python train.py --rope_theta=10000.0 --init_std_down=0.0 --learning_rate=0.00102 --lr_head=0.0075
MLP neurons of a small language model. Each row is named by its layer, matrix (gate and up: input weights) and neuron, and shows model dimensions 16-111. Each number is 200 + 40 x the weight over its row's rms, rounded and kept within 0 to 999. A neuron's up and down rows have the sign that makes its largest values positive.
A block is one neuron, or neurons of one layer that tend to fire together. After each block is what it responds to, as a language model described it from the Wikipedia text at the highest values.

L6.gate406,176,201,166,163,168,210,197,202,178,250,168,207,207,245,199,290,270,143,213,233,228,242,203,183,226,145,216,207,249,207,200,141,120,144,253,238,186,241,264,119,131,162,173,227,229,263,215,213,240,246,196,254,180,140,232,130,168,194,170,184,167,177,187,170,237,251,232,231,152,232,111,184,234,216,222,208,115,212,243,129,178,205,199,259,158,172,204,239,137,149,186,152,186,241,155,234
L6.up406,253,216,170,214,187,185,154,212,213,234,204,200,184,167,189,224,236,237,233,107,146,184,240,173,174,256,137,166,189,222,200,194,204,194,315,174,193,190,250,173,296,113,258,173,218,240,194,228,156,196,186,182,243,131,195,241,206,150,190,211,249,179,191,171,181,125,179,182,262,227,178,192,254,215,226,220,311,254,234,207,187,257,192,237,271,144,179,249,192,187,182,154,154,215,70,190
Description: Succession boxes and tables. Mainly "by" in "Succeeded by" lines of succession boxes, plus numbers and words in table cells such as coordinate minutes ("24"), "Votes |" and "Indet"; weakly "only" in prose.

L10.gate190,134,226,171,183,291,181,230,213,185,275,153,174,172,194,220,133,206,200,186,231,189,204,274,222,251,246,231,276,198,213,192,232,171,179,224,189,160,183,125,216,200,241,170,186,185,233,230,214,215,121,182,218,207,206,210,236,168,218,225,176,246,175,162,190,240,220,113,129,130,163,216,226,167,150,262,124,190,155,210,184,222,125,234,169,201,189,221,249,236,240,235,198,244,202,218,227
L10.up190,170,212,125,131,258,158,224,260,189,176,177,123,205,201,245,241,165,213,177,216,147,251,136,270,243,247,196,201,189,195,253,190,76,173,199,188,241,216,189,221,223,152,151,179,218,201,205,174,225,132,168,255,291,230,134,223,231,244,264,169,138,165,172,134,191,186,177,211,192,155,209,146,165,161,156,219,201,204,221,215,225,252,124,214,193,160,210,213,156,223,163,187,177,201,261,208
L10.gate363,131,216,108,204,209,191,196,237,160,208,197,191,189,158,128,215,149,165,182,189,174,170,158,210,236,207,178,169,157,245,213,218,159,196,225,204,100,161,147,126,159,259,180,249,156,264,83,191,173,213,96,189,231,236,217,218,244,180,217,249,146,132,253,176,231,193,178,199,245,187,228,256,159,216,159,185,234,164,230,192,235,193,211,183,198,235,232,219,250,208,198,120,167,222,150,152
L10.up363,169,238,134,236,193,188,232,217,189,201,252,187,192,160,241,179,159,188,154,282,167,186,217,226,122,190,158,140,219,207,186,175,188,136,262,180,60,175,191,214,173,235,189,233,161,211,161,112,198,189,117,214,237,183,210,142,205,242,155,219,171,170,253,177,202,207,223,212,200,156,218,148,204,189,263,169,259,210,182,178,200,179,173,151,147,214,235,199,279,220,232,115,153,193,175,149
L10.gate569,93,179,210,250,209,177,178,171,190,160,159,201,159,194,183,174,150,261,283,216,156,200,214,212,176,180,202,213,197,176,162,157,224,214,217,154,184,212,255,99,206,172,209,249,252,184,151,172,166,177,177,269,169,163,210,194,184,140,190,232,150,193,209,211,196,172,177,227,218,142,247,254,220,211,193,171,235,212,251,283,279,182,200,281,165,288,169,238,190,193,271,127,131,204,139,222
L10.up569,160,181,174,199,165,236,217,231,208,163,207,258,202,242,218,67,187,219,228,246,202,180,176,200,194,234,232,218,197,205,196,186,211,277,183,236,190,212,208,202,210,215,219,287,170,259,212,221,185,216,183,225,211,159,247,147,186,224,168,171,149,226,198,210,182,159,176,154,248,239,218,186,188,114,156,195,203,214,181,231,248,98,282,182,152,181,249,154,177,203,180,168,124,207,223,224
L10.gate731,198,231,172,135,209,205,198,198,135,203,142,221,197,230,176,158,235,253,199,226,239,244,225,159,241,197,197,221,172,265,167,200,113,177,272,234,217,166,175,178,230,171,133,129,231,202,183,217,149,206,171,196,202,273,141,168,139,176,231,223,182,225,206,201,185,237,226,204,194,203,136,278,134,275,226,107,142,242,183,216,236,217,162,193,185,208,152,206,198,273,218,193,221,210,214,179
L10.up731,169,247,172,206,213,146,186,172,149,186,186,201,189,186,218,181,174,239,202,225,242,187,188,166,270,165,241,132,260,218,252,65,145,122,206,218,185,208,288,135,143,201,209,177,220,207,162,174,169,163,144,187,259,219,132,159,142,170,222,128,132,148,238,221,155,219,182,217,270,182,205,190,161,202,177,212,175,222,236,224,238,239,242,158,202,164,142,235,216,234,232,184,195,183,172,152
L10.gate743,211,177,171,218,182,228,168,134,138,254,201,191,201,181,185,211,176,303,144,172,242,180,202,215,257,134,193,192,226,207,166,182,120,187,151,235,202,255,179,195,193,110,172,131,244,228,210,170,222,176,181,176,216,216,189,147,193,188,211,146,197,158,243,253,203,236,208,148,173,245,155,183,197,236,186,147,182,262,170,213,155,214,217,200,199,308,221,185,150,200,242,181,168,163,230,200
L10.up743,263,224,250,294,209,190,227,213,105,152,185,171,295,202,174,98,279,166,139,251,163,218,286,212,204,268,174,213,207,200,150,180,231,149,193,164,182,214,179,175,205,202,132,136,205,167,196,168,221,225,210,204,208,197,203,108,217,277,255,172,196,186,169,200,166,260,256,221,128,207,200,185,183,272,268,223,182,164,93,271,181,158,205,213,235,177,240,200,144,183,71,247,247,209,214,233
L10.gate1044,184,163,199,177,103,150,207,201,227,236,247,245,222,132,245,229,173,212,223,182,145,236,191,167,202,178,238,217,173,218,289,158,235,190,130,190,241,190,317,157,217,170,207,172,109,226,244,181,189,162,210,227,197,203,200,143,158,192,207,126,171,205,318,264,256,195,248,201,236,175,224,242,229,188,169,208,185,168,132,176,234,176,183,234,183,167,207,167,296,186,150,179,190,177,222,148
L10.up1044,223,152,148,160,243,234,177,256,252,139,218,262,172,220,207,253,181,306,197,213,224,88,182,176,169,165,233,158,283,293,206,213,189,77,239,211,149,236,207,132,113,160,203,237,181,205,190,197,204,213,191,155,226,163,256,131,160,235,213,245,198,193,216,181,216,228,240,190,201,176,258,238,169,239,266,235,195,205,228,241,273,185,247,253,154,242,237,214,220,234,154,157,145,281,211,146
L10.gate1128,191,189,208,251,124,189,191,211,167,233,196,228,177,120,202,189,265,177,169,209,203,175,188,182,172,181,240,205,208,158,217,175,183,153,228,184,127,164,217,99,264,272,245,170,168,191,258,187,116,247,189,123,174,237,109,262,194,185,238,177,167,214,224,149,207,253,235,171,186,229,134,206,215,227,202,131,158,254,260,244,206,271,196,120,186,175,171,205,251,178,185,164,277,273,241,217
L10.up1128,189,215,195,140,195,202,227,232,273,192,212,266,201,259,204,210,120,179,214,198,195,206,171,243,185,242,210,227,253,228,116,117,134,306,156,162,107,172,215,221,141,263,234,217,211,225,178,223,187,246,172,230,198,203,214,181,204,224,128,167,222,149,237,156,212,216,160,211,137,215,186,228,159,221,172,222,167,152,237,168,166,230,209,205,187,218,152,248,220,175,239,250,254,144,157,119
L10.gate1294,159,176,166,180,276,254,147,193,110,168,176,249,231,193,224,199,176,252,161,235,231,173,297,156,239,223,223,193,221,255,216,219,178,201,258,200,266,136,242,213,194,134,163,115,231,288,203,260,108,125,184,234,229,297,164,210,166,145,194,165,248,163,203,283,257,198,175,190,216,196,204,254,245,216,249,145,195,230,209,217,168,230,178,137,238,220,192,319,199,245,201,196,210,210,179,176
L10.up1294,211,197,250,154,280,206,206,224,180,262,234,205,175,144,160,167,170,221,163,209,186,159,257,229,201,128,198,232,164,230,188,199,162,157,205,156,169,166,188,209,175,157,215,216,182,195,196,216,227,188,252,214,256,238,131,196,163,161,123,192,213,166,169,159,215,307,283,253,232,173,252,236,223,207,259,166,200,272,199,151,223,213,177,198,228,302,147,136,194,213,221,268,275,255,191,206
Description: Before a personal name. Tokens right before or inside a person's name: by in Preceded by/Commanded by, article-opening first names, and Al- or O' in surnames.

L6.gate875,225,223,200,150,153,136,109,188,133,248,205,158,208,143,178,208,215,201,218,236,211,246,204,216,185,186,218,287,183,189,229,251,256,197,233,256,254,193,176,178,243,153,155,151,134,259,228,236,74,212,164,204,168,218,229,251,222,226,184,222,220,195,244,183,202,235,221,207,178,213,212,203,164,163,177,186,234,216,146,231,208,178,172,166,220,204,172,195,226,253,237,207,189,198,197,192
L6.up875,220,177,217,125,206,150,151,207,144,233,276,163,230,180,186,171,201,200,182,181,202,137,160,244,209,104,328,126,224,239,267,227,171,261,230,238,240,235,210,232,159,227,242,241,138,201,223,190,132,249,164,140,204,190,216,210,228,187,217,271,231,170,224,173,186,224,205,191,174,236,271,224,214,168,113,241,153,182,219,160,279,215,297,131,208,224,195,240,272,230,176,237,205,203,267,252
Description: Table-start pipe. The opening pipe of a markdown table row at line start, mostly the header row right after a section heading (Title, Season, Player); weak on scattered section-title and name fragments.

L8.gate216,200,154,172,229,234,195,142,141,251,158,192,222,229,173,184,235,216,205,286,163,184,194,232,174,161,243,286,228,189,198,237,149,261,155,205,168,132,230,285,186,182,145,139,194,259,286,184,210,272,218,196,222,162,196,140,225,166,210,202,265,160,86,222,127,232,211,170,160,270,262,221,205,221,230,245,245,234,166,223,226,290,203,279,147,184,228,190,261,194,235,182,192,279,233,152,246
L8.up216,225,221,171,263,231,211,183,182,271,140,179,164,222,218,193,187,222,207,159,171,212,211,217,222,191,264,192,194,145,261,158,143,253,172,271,289,146,164,172,186,198,140,160,190,195,183,211,231,219,159,200,179,181,187,183,236,176,222,243,245,218,220,165,134,238,219,194,260,249,127,180,213,174,179,208,151,219,229,221,200,173,189,216,184,193,182,301,253,223,216,244,209,177,252,156,244
L8.gate310,190,165,180,261,260,168,196,252,201,195,120,109,153,133,206,181,264,176,129,195,180,205,235,226,231,195,155,168,182,237,215,186,196,236,271,236,216,225,183,242,173,210,217,175,182,236,126,181,180,228,198,204,226,236,170,179,153,235,238,247,190,74,228,248,178,193,197,226,189,164,185,165,174,220,306,204,198,175,196,160,158,232,244,216,288,208,224,222,216,218,200,263,176,149,176,151
L8.up310,179,181,208,207,257,114,174,245,221,199,219,167,159,241,149,138,228,170,204,149,131,206,256,211,124,219,184,158,230,272,144,161,278,214,206,196,190,119,200,232,231,206,286,131,262,144,207,202,111,210,176,241,180,199,120,174,215,163,250,231,270,158,189,192,157,159,245,194,251,183,212,208,185,194,250,204,176,238,217,230,236,171,137,194,194,205,246,118,165,269,163,237,193,215,175,192
L8.gate365,159,217,191,264,198,231,276,111,205,196,229,144,214,212,144,207,216,209,208,267,222,153,188,227,201,206,206,186,167,258,204,130,214,206,193,219,216,196,258,185,116,249,181,194,163,228,167,270,231,265,184,141,203,188,177,231,201,156,234,191,205,247,230,232,142,205,172,199,146,195,220,233,192,181,266,196,235,211,202,255,101,266,187,239,196,216,225,253,138,258,191,227,193,103,222,235
L8.up365,138,205,260,211,221,197,181,239,217,230,208,194,218,212,152,148,222,260,332,162,257,235,176,219,220,220,221,243,237,188,278,199,139,200,165,189,259,115,237,177,218,197,246,184,153,220,207,216,248,206,228,228,222,139,189,175,168,166,167,177,208,172,145,205,253,181,197,157,234,184,184,129,152,210,188,188,151,191,154,226,179,236,286,160,210,293,237,201,198,138,239,189,156,193,158,176
L8.gate559,186,150,147,182,246,224,147,152,212,261,198,207,231,176,184,217,177,278,166,220,261,181,210,162,190,155,217,251,150,250,188,103,230,221,216,244,212,172,233,120,197,174,182,139,244,242,148,227,192,241,176,196,117,142,89,205,121,225,196,171,211,165,126,184,242,180,142,183,171,282,215,233,263,128,172,141,239,206,239,236,159,173,204,202,199,253,221,281,107,238,213,180,249,226,137,247
L8.up559,150,195,202,251,211,207,219,153,197,255,181,261,259,207,148,192,217,243,284,182,236,203,194,160,163,177,194,191,172,231,201,204,192,173,243,235,135,179,320,200,245,174,202,211,216,159,227,196,209,290,195,179,231,151,221,202,236,138,227,100,276,236,172,180,232,156,250,211,166,271,223,187,226,80,202,146,200,157,206,183,162,226,254,206,125,295,202,229,126,250,185,246,190,169,155,151
L8.gate612,160,226,206,205,232,235,66,240,246,223,136,215,189,174,108,207,205,141,215,172,167,137,185,179,165,201,232,161,236,203,229,123,234,207,224,191,176,144,183,205,166,243,154,209,186,188,156,228,134,192,217,139,230,151,213,264,238,138,241,214,259,150,187,115,241,191,204,129,176,199,201,204,184,248,151,168,222,150,254,274,181,189,224,180,183,158,214,253,169,250,245,157,167,205,189,118
L8.up612,167,250,168,217,186,257,138,207,247,178,165,234,200,213,145,234,227,144,207,157,212,132,206,179,121,270,262,136,261,252,211,112,216,157,205,175,194,161,240,173,147,186,172,239,187,169,248,215,226,206,198,237,194,181,236,253,230,105,217,239,226,171,207,161,235,166,209,98,163,258,240,203,186,221,156,191,259,191,209,240,211,226,153,204,227,130,237,195,235,248,187,188,160,178,143,203
L8.gate657,185,191,241,203,305,214,173,265,206,262,210,138,208,177,141,192,153,203,247,221,180,245,231,157,165,219,230,177,210,176,227,169,203,193,143,292,271,187,162,202,137,115,216,177,198,208,153,283,154,191,243,189,222,223,170,216,199,177,216,214,199,193,172,225,174,178,147,153,200,193,194,230,188,163,247,222,215,152,177,198,186,193,274,200,222,150,205,203,200,180,297,173,187,198,228,165
L8.up657,244,212,196,98,197,149,228,167,186,320,119,118,195,249,153,195,181,221,221,250,175,199,296,167,169,165,266,164,234,183,286,165,174,289,164,178,235,151,253,267,130,247,158,230,170,160,192,195,169,174,127,184,202,159,194,225,241,174,198,225,201,189,136,250,184,145,258,186,217,141,244,257,230,218,208,222,140,225,179,214,187,139,285,180,209,117,158,242,209,250,171,154,188,306,200,274
L8.gate917,194,251,238,226,290,167,141,225,161,208,167,119,226,182,186,199,188,144,196,184,169,219,183,198,215,245,290,184,186,282,202,191,250,196,235,158,131,219,156,89,183,229,196,185,241,199,196,212,208,239,222,193,165,138,182,193,167,228,219,205,209,153,236,180,212,196,184,173,158,281,195,252,212,195,229,173,97,220,205,198,219,273,220,166,158,248,315,216,209,210,149,176,259,171,183,201
L8.up917,227,229,197,194,186,236,251,283,266,159,168,192,225,223,228,218,230,207,205,254,133,200,157,269,160,231,189,181,173,176,248,159,190,161,175,212,177,240,202,195,195,284,191,221,203,212,143,223,188,227,206,184,148,178,183,83,154,221,261,229,172,178,214,147,177,188,233,279,178,170,179,279,199,207,162,243,135,223,213,301,229,208,179,230,204,196,295,155,231,130,218,194,284,149,210,141
L8.gate1077,169,155,135,152,158,234,187,192,177,200,165,294,162,75,196,182,182,190,182,220,219,212,165,188,207,195,236,206,178,221,223,148,197,213,182,144,205,227,247,113,232,189,193,205,171,244,157,280,178,270,153,196,186,214,188,180,256,206,215,158,125,217,224,235,200,259,255,206,150,209,209,254,161,255,211,194,260,200,241,231,251,221,167,186,210,204,193,261,187,285,105,135,202,248,202,199
L8.up1077,233,253,229,133,237,185,207,152,180,201,191,189,285,133,232,174,167,259,170,168,244,138,222,167,101,208,213,175,235,229,214,211,132,139,194,227,220,148,238,179,226,211,126,237,218,180,195,107,181,205,115,135,188,233,179,143,197,187,165,175,181,162,201,162,221,188,174,237,160,154,220,205,157,182,171,232,229,128,250,218,226,193,148,145,141,233,206,204,268,201,164,137,225,215,155,267
Description: Infobox field-label ends. Final tokens of structured infobox or table fields just before a colon, slash or cell break, e.g. "Preceded by", "Party", the hidden mark after coordinates.